Weights of a small GPT-style language model, trained from scratch on English Wikipedia: a variant of Adam for these matrices.
MLP neurons of a small language model. Each row is named by its layer, matrix (up: input weights) and neuron, and shows model dimensions 16-143. Each number is 128 + 32 x the weight over its row's rms, rounded and kept within 0 to 255.
After each neuron's rows, "fires on" lists the tokens most often at its 100 highest values on Wikipedia text that the model never trained on.

L11.up634 [ 80 162 171 114  96 125  64  95 157 125 117 171 196 135 105 102 139 160 149 130 148 146 167 103 108 189 104 145 131  84 119 139 115 150 190 113 150 176 139 125  84  98 189  93 107 138  97 126 103 171 114  76  73  74 139 127  87 111 144 116 171 108 115 171 178 108 125  60  78 156 112 181 144 117 115 130 145 140 132 101 129 104 148  65  89 114 160 122 189 143 123  80 173 106 136 141  99 165 168  78 171 164  64 104 130 111 116 174 125 115 131 136 134 111 118 110 162  75  77 140 138 143  86  62  75 117  83 100]
fires on: " g", " arr", " s", " be", " was", "if"

L14.up348 [132  80 115 172 147 123 147 178 170 108 198 138 115 172 102  80 119 122 131 128 162  81 137 151  86 131 181  73 142 122 109 136 124 135 142 179 107  73 122 144 156 172 136 131  66  76 115  98 117 127 172 166 103  80 148 117 180 161 148 103 142 131  79 113 102  83  91  91 107 104 159 118 105 119 108 101 111 148 111 157 128 112  97 153 115 153 143 149  80  91 124 143 159 100 125 105 107 137 163  92 104 156 143  42 165 113 136 143 107 146 159 151 185  85  95  99 129 129 159 204 108 107 138 132  46 113 139 103]
fires on: " qu", " ch", " Ch", " inst", " f"

L14.up6 [173 101 158  65 102 118  85  94  79 182 184 114 167 117 144 150 155 132 145  97 148  84 106 135 125  75 123  97 153 157 188 165 166 159 158 123 138 151  63  97 169 179 177 152 117 158  98 139 119  93 117 110 158  98 102 106 151 140 149 153 166  70 157 177 112 104 152  97  85 145 126 119 135 115 166 125 124 156 181 135 154 139  67  39 120  89 157 141 155  70  95 142 167 130 132 187  85 122 155  98 170  59 100  77 108 110 117 136  93 152 131 136 128  83  65 146 150  88  97  94 133 112 141 159  71 118 149 167]
fires on: " l", " arr", "l", " prot", " ch"

L2.up479 [149 101 128 181 146 145 180 178 204  56 170 137 175 188  86 107 124 146 126 109 145 183 131 192 150  78 115 115 134  96  85  88  82 114  66 119 117 210 119  94 105 154 173 107 108 127 106 143 110 124 132  94 170 146 139  83 103 135  80 103 161 112 177 130 103 180  97 188 118 112 102 135 159 149 109 151 139 101 108  95 136  75 107  68 156 123 194  84 124 155  82 123 113 153  89 131 119 146 119 136 181  74 140  97 165  59 103 125 192  69 161 174 148 170 159 146  93 109 137 114 133 140 178 172 155 141 129 148]
fires on: ": ", ":", " n", " m", "):"

L11.up423 [139 127 147  65 126 115 113 109 111 101 173 108 125  67 123 153 111 112 157 184 143 100 114 120  62 104 170 118 112 131 155  90  92 134 152 178 138 102 107 139 120 122 126 145 111 131 132 147 144 170 155 110 107 117 157 113 144 216 149 150 122 121 145 110 118 132 228  84  95 124 114 159 198 132 164  81 125 121 123 163 156 108 140 146 110 139  96 178 115 103  92  72  69 123 125 118 113  70  94 144  91  97  88 155 106 165 143 135  92 135  90 151 126 138  94 145 150 159 205 164 160  59 120 122 102 137  84 164]
fires on: "il", "ed", "ern", "our", "ill", "ag"

L14.up12 [157 105 114  94 123 123  74  85 149  88 110 151  94  72  99 132 115 134  80 156 147 125 126 155 114  97  98 112 143  67 120  96 101 165 149 127 114 127  71 103 107 139 116 108 161  97 113 119 144 159 157 123 103  74 103 145 112 156 143 124  77 106 164 181 116 116 170  78  91 141 121 133 107 153 118 127 172 113 160 118 151 121  42 108 131 159 145 135 144 102 116 136 170 137 167 116  93 154 183  96 119 155 118 123  86 112 136 179 148 152 153 139 106 109 144 138 147 139  65 164 134 128 128 141  35 116  48 115]
fires on: " g", " he", " has", ", he"

L13.up272 [175 101 104 130 109  85  93 108 102  93  86 130 104 138 142 126 100  93 171 106 143 163 167 188 124 124 167  47 156  97 168 170  98 142 113 151 147 106 120 166 171 110 154  99  83 106 104 159 132 160 106 176  98  87 144  74 165 141 133 113 150 100 168 175 141 133 131  92 154 133 159 138 123 186  76 113 179 123 168 100 140 140  94 150 102  60 179 144 111  77  70 129 154  85 102 169  86 130  88 117 103 129 157 131 111 193 160 159  86 212 136 135 180 131 133 126 111 180 143 156  99  47 134 103  93 124  84  97]
fires on: " \"", " | \"", " The", " \"The", "- The", ": \""

L8.up509 [147 146 105 109 151  79  77 138 119 125 106 201 101  63 127 135 126 141 121 116 142 118 130 123 113  81  83 136 139 105 118  58 122 121 135 160 150 127 138 131 135 193  73 155 156 161  64 114 133 157  98  69 143 128 141 151 174 148 142 230 195  96 111 184 141 141 188  93  93 127 115 126 128 144 148 150 100 136 113 107 121 128  46  84 119 181 112 123 108  99 134 134 122 149 162 158 109 163  75  93 133 154 120 169 166  70 149 156 143 165 109 126 109 138  91 151  90  70 117 139 163 114 190 155 109 124 115 123]
fires on: " up", "iography", "ived", "ated", " worked", " served"

L14.up338 [102 126 143  82  70 120  63 117 129 172  90  91  97  85  98  85  79 167 165 172 138 141 102 148  96 107 153  89  89 176 161 152 147  76 130 172 109 117 138 156  97 177  66 121  75 167 151 119 150 155  97  63  91 123  87 126 132 138 157 166 108 132 122 167 148 106 108  69  65 126 113 196 131 153  97 135 164 122 165 165  90 134 111 144 123 194 141 107 165 149 108 123 164 151 124 156 131 150 158 139  60 130 135 140 116 170  95 154 196 135  91 140 159  88 122 121 181 109 164 105 184 101 120 150 143 120 105 132]
fires on: "-", "p", "in", "le", " two"

L3.up196 [133 124 107  71 139 139 150 109 126 173 154 193 135  98 114 100  65 106 158 150 151 133 103 151 142 164 165 114 177 125 139 121 151 133 149 148 120 164 123  96 161 147 113 113 135 219 123 111  91 154 111 178 148 121 192 165 113 108 101 114 197 112 146 217 100 155 120 136 145 132 132  96  39 114 122  65 180 144 163  60 114  93 125 124  82 119 131 107 151 163 129 167 119 126  98 179 130 127  93 126 186 118 112 124 128  70 142  60 120 127 138 137 127 138  87 162 155 103  95 138 127 112 165 134 118  91 132  88]
fires on: " cons", " art", " vocals", " ins", " ev", " Cons"

L4.up411 [126  97 129 132  76 203 123 166 109 133 130 123 132 167  88  60 168 133 101 161 136 116  94 131 126 111 143 115 121 107 124  88 113 142 119 132 230 141 124 142 103 119  99 123 138  97 132 197  91 127 176 122 150 116 117 112 116 118 140 132 132 113 108 129  99 104 142 161 133 109 168  96 118 204  71 149 122 165 197  81 117 128 127 157 138  79 143 199 113  64  92 123 117 128  89 113 129 131  98  54 117 122 125 148 121 114 140 250 134 132 130 132 108 154 127 110  90 106 140 176 135 168  91 164  89 152 145 169]
fires on: " Al", " al", "Al"

L13.up409 [151 143 130  34 112  83 114 145 117 105 153 115 110 144 125 109 129 121  93  85 172 101  89 119  88 180 171 124  70 123 102 120 114 126 177 123 134 184  91 117 136 105 149  99 120 129 124 138 183 116 141  70 134  66  99 128 158 124 155 105 117 122 121 128 135  89 154 128  93 105 139 145 110 103 149 104 123 147 151  75 101 119 132  67 136 199 143 106 195 136 107 121 142 137 134 185 112 135  82 123 150 133 142 152 121 145 132 119 177 112 186 119 129  97  76 100 184  59 147 122 102 146 142 122 134 133 145 180]
fires on: "ic", "p", "gr", "r", " cl", "ol"

L13.up631 [192 108 166 138 105  82 111 101 124 167 143 133 127  89 130 129 148 133 136  89 143 118 113  94 127 129 116  91 123 131 181 141 158 119 181 103 155 108 120 136 104 164 150 120 101 104 153 151 154  62 149 126  96  81 150 131 113 145 155 130 121  80  81 178 127 161  96  88 140 114 126 216 176 133  94 154 168 163 136 162 127 164  96 100 135 150 181 126 124 117  58 130 156 116 168 141 129 149 148 109 145 106  90 107 171 177 140 145 143 146 180  59 142 101 126  90 107  89 204 115 161 113 150 114  95 170 132 117]
fires on: " in", " r", " ch", " with", " l"

L14.up747 [115 115  84 100  94 148  40 108 121 144 103 153 104 130 116 158 129 122 152 149 114 163 175 157  84 144 155 121 151 119 144  84 144 101 129 175 181 195 148 142 228  96 158  80 115 134 111 157 134 141 153 134 142 113 132 114 174 100 196 139  82  64  88 158 149 148 140  99 121 127  87 121 130 175  96 124 158 185 143  91 104 152 126 146 108  88 147 131 106 119 112  84 124  67 110 125 152 142 143 143 119 116 143  98 143 152  94 171 101 207 104 126 178 163 145 133  76 197 174 147 101 106  90 128 102 124 131 171]
fires on: " The", "- The", " as the", "The", ", the", " with the"

L14.up185 [129 154 155  92 139 141 103  64 100 105 139 160 113 130  78 166  65 135 116 137 158 125 119 127 145 127 142 131 197  98 164  92 137 140 134 185 125 108 115 111 149 123  85 133  95 172 109  82 153 118  94 158 116  67 114 110 131 156 151 159 187 114 116 109 107 162 138 115 128  75 139 135 135  97  40 115 148 181  83  86 102 134  98 108 148  82 137 125  58 117 138 127 198 113 173 126 129  83 159 124 111 137 182 144  93  89 129 108 106 145 122 170 159 100 121 165 185 133 186 102 154  95  64 110 115  94 160 114]
fires on: " ch", "p", " c", " comm", "omm", "1"

L4.up289 [195 116 188  95 151 128 147 167 134 146 137 136  66  94  98 137  74 137  83 169 138 155 155 142 134 127 148 116  82 129 164 133  92 120 147 167 111 130  80  84 134 147 116 159 100 159 115  90 161 130 194 125 200 117 150 174 121 113 125 131 190 107 131 146 102 144  97 157 150 120 168  99  85 152  75 148 146  98 124  89 132 111 165 134 108 151 139 114 174 144 128 155  83 126  81 126  91 103  84  80 135 103  60 141 154  65  95 110 102 136  64 162 124  84 156 157 102 100 130 117 128 121 175 119 133 139 133 138]
fires on: " cons", "In", " ass", "In ", " Cons", " goals"

L4.up214 [150 147 137 127 112 109  72 152 131 125  81 120 114 131 118 146 120  92 152 147 131  85 123 115 134 119 123 101  95 126 129 145 160 112 222 152 127 131 142  91 134  69 156 109 118 129 109 145 128 179 156 126 143  92 100  64 152  81 120 180  72 148 156 132 111 137 113  88 141 128  92 108  98 103 135  89 127 116 106 107  91 164 140 145  37 124 118 100 127  74 124 129 190 146 151 155  65 129 163 127  87 129 177  79  57 114 129 147 105 178 153 162 146  84  53 129 167 144 144 207 182 114 108 123 126 136 110 141]
fires on: "1", " US", "015", "018", "021", "95"

L13.up429 [116  88 120  98 160  86  88 109 146 118 127 143 145 171 125  60 135 112 113 128 153 108 116 127  96 142 146  99 131 126 197 161 108 184 202 142 153 176  89 106 146 181 195 180 142 172  69 136 110  75 141 161 139  68 127  99 162 144 104 143 141 129 164 149 164 140 164 110 134 139  96 106 255 116 101 125  79 143 112 136 100 114 108  75  81 114 128 125 176  96 169 107 130 154 103  92 129 110 143 137 114  72 170 118  76 117 112 134 123 164 194 154 141 133 115  97 139 146  84  49 164 112 138 145 103 211 135 115]
fires on: " l", "l"

L11.up541 [152  81 199  79 101 156 148 105 185 175 196 147 187 100 118 180 139  98 114 111 142 115 162 181 163 125 189 106  92 127 135 129  99 148 146 141 136  97 101 128 115 121  68 166  35 143 123 130 133 116 120  95 158 123  74  96 123 103 164 178 124  94 128 126  87 109 190 130 145 131 147 129 171 125  84 131 140 135 120 146 139 125  76 110 115  42 142 133 136 132  79 155 115 138 135 112 144  91 123 164 141  94 130 130 176 141 113 190 137  91 175 140  95  61 117 135 126 111 149 100  92 136 142 131 149 137 119 101]
fires on: " h", " over", " sh", " w", "ort"

L14.up110 [112 138 112  63 123  90 124 143 132 115 135 121  81 115 160 141 158 135 184 128 150 103 119 121 140 139 171 139 131 176 198 120 103 124 114  99 139 104 184 198 112 127 152 106 170  96  91 119 154  88 127  90 109 142 128 110 159 193 116 159 116 113 123 148 129 151 175 118 150 132 144 153 177 214  81  62 134 153 126 153 109 102  87 137 107 193 108 189 117 101  60 125 101 143 158  76 131 131  86  98 121 119  84 137 109 167 145 161 159 149  73 139  73 100 119 174  71 168 172 138 143 144 158 148 106 148  76  95]
fires on: "l", "ill", "ak", "il", "per"

L8.up262 [166  81 146  59  93 152 134 150 164 122 107  92 152 123  96  91 129 118 110 232 141 125 128 131 132 136 123  46 205 154 161 135 157 145  86 144 127 102 123 141 123 132 102 158 169  90 155  88 171 109 150 118 124 146 111 187 118 120 120 125 141 117 145 149 183 117 101  80 104 141 104  91 146 157 119 140 114 131 141 140  91 122  95 138  73 164 102 129  89 111 119 116 119 116  95 173 102 160 104  31  72  79 152  89 105 115 112 183 149 121 101 131 175 111  93 180 121 159  91 172 165  71 110 127  48 112 161 204]
fires on: "t", "d", "x", "qu", " no", "n"

L4.up120 [ 93 129 127  78 123 110 130 136 146 141 106 141 141 158 115  26 180  44 164 127 140  85 113 142 105  82 107 162 123  92 189 168 156 149 168 156 161 163  97  80 119 201 171 114 116 153 141 125 107 110 175 150 159  81 107  99  90 145 107 146 174 110 140 111 146 129 137 116  86 139  78 131 133 138  89  53 103  84 218 139 116 145  89 103 109 130 140 120 135 110 128 150 103 115 117 104 111 136 143 142 158  85 116  33 102  90 146 218 120  97 161 117 165  99 116 107 162 134 110  99 170 139 143 146 154 138 121 153]
fires on: " l", ", l"

L3.up630 [149 131 112 164 158  83 108 138 130 130 113 135 143  77 132 136  70  86 154 192 142 188 109 111  87  61  85 149 170 158 168 128 114 121 210 178 179 148 116 111 160 144 142 130 125 139  86 108 143 119 117  12 139 116  99 171 120 116 128 138 159  99 135 125 124 137 127 122 133  58 157  94 155 159 107 118 109 140 126 122 132 133 136  88  82 179 133 139 112  54 138 119 145 126 183 185  83 155 109  80 148 117 124  85 111 124 161 134 128 171  88 146  74  98 135 140  67  97 100 174 204 201 142 116  69  33 127 131]
fires on: "ated", " served", "ited", "oted", "resent", "ominated"

L13.up126 [155  99 163 161  89 146 132 128 164  89 187 127 145 188 113 113 119  80 174 100 136 118  95 150 117 147 167  93 130  64 101 126 157 163 124 124  99 179  94 103 133 143 125  98 145  58 123 153 153  79 124  66  86  36  99  99 150 193 182 167 147 143 119  87 104 136 123  96 183 127 132 172 144 151 110 135  98 124 127  58 100  95 120 133 104 121 161 167 197  97  84 150 141 128 137 195  90  77 180 116  95  51 134 126  85 121 206 138 169 147 157 118 176  93 106  98 116 135  94 155 178 115 166 119  74 127 110 162]
fires on: "1", " Sh", " sh", "2", "sh", " of H"

L11.up618 [113 100 152 158 112 163  80 115 109 130 163 182 176 128  83 135 152 105 136 193 143 133 149 152  72 158 105 110 148 120 125 150 105 128 102 118 144 131  70 132 143 109  95 142 172  92 124 188 132 144 168 105  89  99 110 118 124 116 107  67 101 123 133 122  93 105  87  53 142 151 107 125 113 145  87  89 102 115 170 106 114 120 118 109 117 144 132 172 157 142 134  99 148 119 127 120  83 189 154 159 179 149 101 107 109 132 143 198 131  96 118 129 150 139 139 151 225 145  61 147 197 100 151 123 126  77  66 136]
fires on: " be", " she", " he", " g", " we", " they"

L13.up641 [124 159 131 146 121  65 121 130 161 121 194 179 174 128 135 124  79 105 128 115 149 134 126 118 132 193  86 113  87 119 143  83 105 108 133 187 133 126 146 141 130 133 121 143  90  88 117  89  97 121 176 122 105 125 157  97 120 116 160 203 108 134 127  92 140 109 126 168 131 122 143 153 123 134 126 148  57 168 150 119  58  81  46 141 121  96 124 136 138  92 120  24 101 128 144  99  83 152 136  91 151 106 120 120 174 127 142 135 175 146 153 157 174  91 167 148 114 128 165 175 123  96  79  91 116 106 114 143]
fires on: "em", "im", "ab", "ob", "res", "od"

L13.up75 [143 126 143 132  68 150  93 143 177 115  73  97  61 154 118 141 119 159 148 124 141 159  93 140 144 105 138  71 120 113 149 158 151  80 164 154 183 113 149 135 114 126  87 153 112  70 108 118 180 114 147 136  91  71 103 124 203 209 101 134  90  82 118 156 118 150 223 123 143  95 149 123 108 196 122 136 105 139 153 119 180 135  89  24 116 132 124 117 143 148 109 121 100 136 102  86 131  82 137 105  87 151 117 126 105  81  93 183 146 153 126 177 140  61 126 146 132 105 219 117 125 132 116 130 109 187 148 115]
fires on: "end", "ead", "ord", "ly", "and", "ast"

L2.up628 [129 121 162 139 113 163 160 144 142  97 109 120  68 144  71 196 167 180 178 128 139 191 103 160 169 107 127  94 163  86  79 123  48 105  91 149 121 166  65  92 110 142 123 134 143 131 121 119 110 123 149 162 115 137 128 165 126  89 106 140 162 115 128 119 110 143 119 125 131 122 170 149 172 132 108 112 144  62 182 143 148  78 129 113 131 150 196 124  66 177 100 128 131  77  95 142  74 143 111 123 121  73 108 120 175  89 137  48 115  93  96 109 138 194 166 151  75  97 152 133 129  70 115 127 167 106 116 168]
fires on: " as a", " | A", ":", " as an", ": "

L8.up115 [142 181  83 119 112  58 118 116 147 131 151 149  96  95 138 131 123 128 161 122 141  98 205 121 103 124 118 147 101 116 101 106 158 133 128 161 167 124 135 150 134 137 160 124 113 127 173 104 100 114 152 114  89 136 225 112 158 128 148 121 114 136  89 104 111 125 130 147 116  79 163 175 141 145 127 119 145 106 208  91  95  88 118 107 114 100 103 136 115 114 148  54 131 167 110 111 109 221 134 105 166 102 125 122 158 150 166 126 161 125  91 138 138 138  87  89 125 131 196 179 103 154 151 133 117  77  67  92]
fires on: " | ", "em", "im", "0", "ag", "100"

L14.up717 [110 142 130 110 154 147 107 117 146 173 167 143  79 126 104 101 159  94 154 203 183 100 104 123 102  85 114 139 162 122 103  98 166 146 147 136  77 122 105 112 158 120  41 167 106  86  61 100 130  95 151 132 143 114 108  74 126 143 179 135 198 138  91 138 102  73 110 103 110  73 109 158 153  99 117 125 147 129 150 150 109 123 107 122 115  97 126 120 110 106 136 188 173  99 123 100  84 160 187 105 120 123 149 123  89  91 130 108 131 161 145 166 134  79 121 157 168 138 111 144 125 109 156  99 131  84 154 124]
fires on: " ch", " C", " c", " f", " h", " g"

L13.up31 [188 134 138  75 177 126 106 120  99 174 122  76 151 164 116  55 107  87 113 154 150 109 142 167  78 122 180  63 200 102 103 113 109 196 106 167 194 182 168 149 139 149 133  81 177 106  79 128 113  97 127 101  67 143 121 159 104  97 118 151 178 136  98 141 137 126 148 169 153  97  96 155 178 153 119 143 127 186 168 105 100 103 162 150 106 111 133 160 155 122  85 141  73 137 107  69 111 168 147  90 118 107 108 107 137 154 172 200 186 122 100 156 130 156 148 107 128 130 144 154 147 182 129 142 141 153 107 177]
fires on: "ol", " al", " N", " Al", " ne", "ong"

L10.up14 [111 116  87  69 139 113 156 156 108 120 140 218 127 109 103  81  73 169 139 139 145 103 142 198  83 173 201 112 193 114  99  79  84 115 104 124 149 176 186 133 101 200 144  88 122 148  82  58 128  79 149 149 129  92 132 143 185 147 151 145 147 135 119 127 108 140 178 140 146 130  99 112 124 172 128 133 142 147 156 128  87 101 167 124 114 129 127 121 135  67  97 106  84 167 119 152 115  78 155  80  86  95 118 114 133 171 107 146 147 113 101 101 101 156  88 108 172 124 176 123 149 140 129 110 131 119 125 129]
fires on: "it", "-", "g", "p"

L4.up250 [133 106 175 159  39 158 114 141 131 109 185 109 144 120 110 120 108 155 158 116 144  96 128 130 134 173 133 131 141 101 117 167 173 102 151 130 141 160  56  99 161 150 168 116   2 148  91 118 135  68  95  95 179 108 138 134 195 150 104 182 115 114 130 116 125 146 105 125 149 116 120 137  96 143  96 142 131 136 153  97 131  97 121  72 107 121 176 115 139 100  50 162  75 137 150 176 139  89 103 129 126  78 167  95 158 137 165 192 117 135 134 139 113 108  99 126 169 162  77 121 100  99 169  68  52  76 127 102]
fires on: " Sh", " sh", "ch"

L11.up534 [129 108 112 143  98  79  97 158 183 180 127 151 122 138 122 115 113 186 115 112 146 105 134  96  97 119 121  87 178 129 132 108 112 151 160 124 119 112 130  59  99 131 191 122 135 141 132 167 120  78 151  92 121 141 146 157 144 143 143 109 122 113 110 119  78 131  90  75 142 136 146 109 197 159  94 135 116 127 106  53 127  90 126  93  76 123 138 140 157 116 102 157 133 188 132 152 116 132 130 137 178  55 169  85  57 127 139 201 110 152 146 145 216 134  99  99 123 153 105 133 191 151 192 141  80 124 125  76]
fires on: " r", " l", " val", "iv", " sl"

L7.up551 [147 127 157 167  91  73  96 127 164 181 183 102  45 153 126 128 103 142 142  67 145 122 133 145 143 113 111 122 116  74 142  99 161 121 127 155 107 131 152 123 167 116  44 144 109  96 174 141 146 125 127 167 191 132 110 164 211 158 159 138 115 115 107  84 152 153 170  55 105  82 150 104 113 169 155 133 126 145 171 140 137 130 105  98  85 156 111 130 111 151 116 182 125  96 102 131 142 109 131 102  86  86 147 119 129  81  97 161 129 176  82 120 141 116 161 139 140  98 141 168 114 111  88 178  66 166 101 132]
fires on: "ly", "ry", "ever", "off", "ty", "end"

L14.up190 [136 103  82 104  82 121  48 154 133 185 156 125 150 133 138 103 147 146 170 113 141 114 116 144  97 175 133  91 158  95 130 100  93 171  99 129  92 152 148  93  94 147 127 110 168 124 123 131 164  92 154 109 150  96 115 151 249 129 139 141 168 155 135 156 119  77 125  73 141 112  44 103 107 151 110 124 145 130 150 134 137 134  88 158  98 159 108 125  93 145  95 101 122 107 161 109 135 144 125 113  81 150 193  69 162 186  62  89 108 153  95 135 177 100  76 121 171 143 115 129 116 106 194  99 120 108  92  28]
fires on: "m", "w", "st", "h", "c", "ch"

L8.up540 [154 106 104 141 134  93 116 136  93 130 108 139 114  69 136 104 155 171 197 102 144 104  95 193 185 102 139 204 120 157  98 112 126  44 120 136 132 195  97 114 203 163  89 132 113  73  79 120 176 166 192 161 116  47 180 151 102 134 158 111 104 120 164  82 114 166 148 162 127  86 144 103 140 143 153 100 162 111 135 148 108 123 105 131 121  93 187 116 119 161 127  95 138 105 147 146  92 172  79 135 124 159 144 154 143 125 116  83 159 175  99 163 107 152 138 164 184 182 110 103 118 150 146 100 155 154  73 135]
fires on: "–", "°", " ±", "; ", " following"

L8.up735 [158 132 131 133 140 103 117  95  73 151 193 115 150  93 121  91  97 136 120 144 151  58 113 116  98 116 202 120 168 159 216 158 182 123 163 131 151 169 117 113  76  43 137  78 142 144 160 126  94  82 103  78 187 134 107  96 133 132 170 112 170  96 127 151  79 119 171 105 134  98 113 134 162 106 145 105 146  80 110 138 110 116 106  91 132  89 146 169 147 122 142 128 163 179 122 173 158 127  80 118 147 105 117 132  91  80  83 158 153 125 181 235 166 102  97 141 148  98  97 142 126 104  95 169  94 118 143 163]
fires on: "t", "m", "i", " ext", "omm", "rem"

L10.up285 [154  97 160  85  32 114  91 101 169 129 138  77 113  79 146  68 131 122 178 126 135 116  92 140 176 126 106  80 158 129 134 107 175  93 111 157 181 114 116 149 138 142  85 142 123 105 141 123 148  84 129 154  96 143  80 199 152  97 108 184 125 118 121 152 191 126 170 179 119 134 106 196  74 155 120 130 137 126 140 104 130 114 110  84 118 134 114 142 117 115  98 140 110 116  98 178 110 121  91  94 118 121 164  94 172 120 107 154 184 148 149 111 156 113 132 136 125  83 170 120  73 101 123 135  47 126 125 154]
fires on: "ly", "be", " and", "ce", "ry", "ally"

L8.up232 [120 123 143 145 117 105 115 105 176 162 162 131  85  96 107 107 131 143 132 114 137 162  90 138 125 107 102  61 138  97 158  74  98  96  84 132 218 132 136 121  97 154 103 119 112 125 134 112 177  74 123 187 100 117 131 127 220 161 117 168 106 103  89  86  89 146 209 131 132  65 177 165 156 207 101 124 104 108 235  91 146 116 120  90 114 143  93 138 122 125 112 128 125 126 165 103 144 110 135 102 178 102 102 129 156 163 144 228 126 155 130 108 124  75 120  86 118 118 199 122 109 153 137 128  53 140 108 112]
fires on: "end", "ay", "ly", "ear", "ither", "hest"

L11.up461 [134  98 109 105 104 103  96  94  98 138 148 132 126  90 119  51  84 149 128 103 155  99 140 119  73 159 157  66 155  71 127 151 179 119 130 192 100 140  76 146 152 114 133  75 136  80 119 100 128  69 180  99 115 161 126 160 198 114 172 156 149 132 113 183 134 131 142 182 124 130  99 123 148 137 131 154 121 206 143 133  97 141 171 169  82  83 120 181 172 157 110 113 116 134 166 124 163 150 150  85 103 129 188 132 119 138 117 103 110 115  93 195 181 143 124 113  93  79 127 121 135 116 164 112 122 170 148  68]
fires on: "m", "z", "ar", "c", "com"

L13.up341 [139 124 118 107 131  78  83 106 130 150 147 132 166  95 114 182 157  98 136 133 142 131  93 140  99 128 106 119 132  87 127 160 109 139 137 122 132 149 126  92  82 179 121 116 157 130 131  80 126 108 169 116 122  96 141 128 105 201 113 139 178 126 142 151 103 126 152 130 127 137  81 101 159 181  81 156 154 123 151 117 137 120 111 160 112 145 144  96 155 106  82 125  82 120 121 136  94 168 167  73 159 120 131  92 150 133 115 102 180 224 107  82 160  86 160 102  97  77 158  87 197 154 136 102  60 110  80  99]
fires on: " l", " r", " he", " He", "he"

L7.up507 [176 108  98 132 132 141 149 121 125 116 103 114  98 143  82 113 129 120  96 177 147  88 114 125 119 146 136 154 130 112 183  90 153 128 154 122 137 138  41  84 133 166 105 169 117  85 135  88 140 109 116  86 133 129 100 137 169 132 150 159 146 117 117 121 125 142 185 156  33  85 129  52 154 188  76 172 133 134 124 125  64 120 118  99  87 119  92 137  72 113 146  91 154 192  95 195 109 104 147  15 112 150 172 114  98 155 104 146 134 172 145 128 181  98  91 151 119 117 122 144 108  83  90 113  38 149 145 118]
fires on: "t", "c", "qu", "sp", "xt", "et"

L4.up410 [136 109  98 105 143 135 126 148 134  99 141 104 129 109 136 141 159 131 173 200 138 137 166 102  80 168 136 183 183 109 154 143  96 109  87 150 159 161 145 118 219 124 115 100 101 109  83 135 112 121  94 119 186  66 119  67 116 108 139 157 167 121 126 129 113 115 127 119 112 126 181 101  64 112 101 107 134 130  94 144 127 102 130 147 117 113 109 147 161 143 143 101 109 122 149 195  63 123  89 102 148 124 147  75 145 115 164 176  98 178 127 151  62 126 100 232  98  73  69 105 213 141 180 153  57 142 134 147]
fires on: " dec", " found", " announced", " requ", " rel", " held"

L14.up281 [ 98 118 118 112  99 137  86 131 126 117 127 130 195 170  58  99 162 113 190 119 135  79 103 139 128 158 126 106 137 113  98 175 150 129  90 117 157 126 153 154 123 150 148 125 109 146  72 167 131  69 149 156 107  78 145  89 129 169 147 195 158 113 144 149  91  97 165 157  70 125 111  95 158 171  86 106 108 119 210 115 148 122 121 166 110  94 139 178 193  91 153 132  99 115 114 124  86 110 139  93 191  35 200  75 119 158 124 179 117 128 202 125 151 138 102 103 135 119  97 116 131 122  91 113 106 165 141 151]
fires on: " l", "l", "ro"

L13.up123 [118 135 186  82  89 119 161 114 167 155 155 213 210 176 108 136  93 140 165 107 141 144 151 161 158 158 166  64 149  83 115 131 167 110 125 151 116 143 111 119 140 125 103 100  83  87 116  75 128  67 110  94  94  94 139  74 171 124 155 218 103 128 112  97  98 126 172 129 155 120 148 154 112 118 107  87 147 168 163 110 116  89 111 146 143 114 150 101 151 147  58 144 109 103 154  90 126  73  94 165 168  38 150 142 113 116 130 137 174 137 153 134 126 122  88  96 129  97 148 133 151  59 111  75 113 114  96  81]
fires on: " sh", " Sh", "ah"

L14.up201 [130 147 109  55 100 139  93 146 133 145  73 102 132  77 103 166  67 187 141 149 134 147  97 136 104 116 170 131 141  90 100 149 159 137 135 122 135 124 154 107 100 193 108 139  86  63 152  20 144  80 102 122 115  88 111 162 116 148 109 127 107 114  93 174 145 139 163 144 102 109  98 155 149 173 116 153 135 134 183 138  82 151 128 131 115 158 108 165 163  99 142  92 138 162 155 173 131 114 103  73 141  99 136 103 153 161 163 177  96 179  89 171 140 107 132  80 219 124 199 136 159 139  82 100 101 126 102  94]
fires on: "p", "-", "I", "on"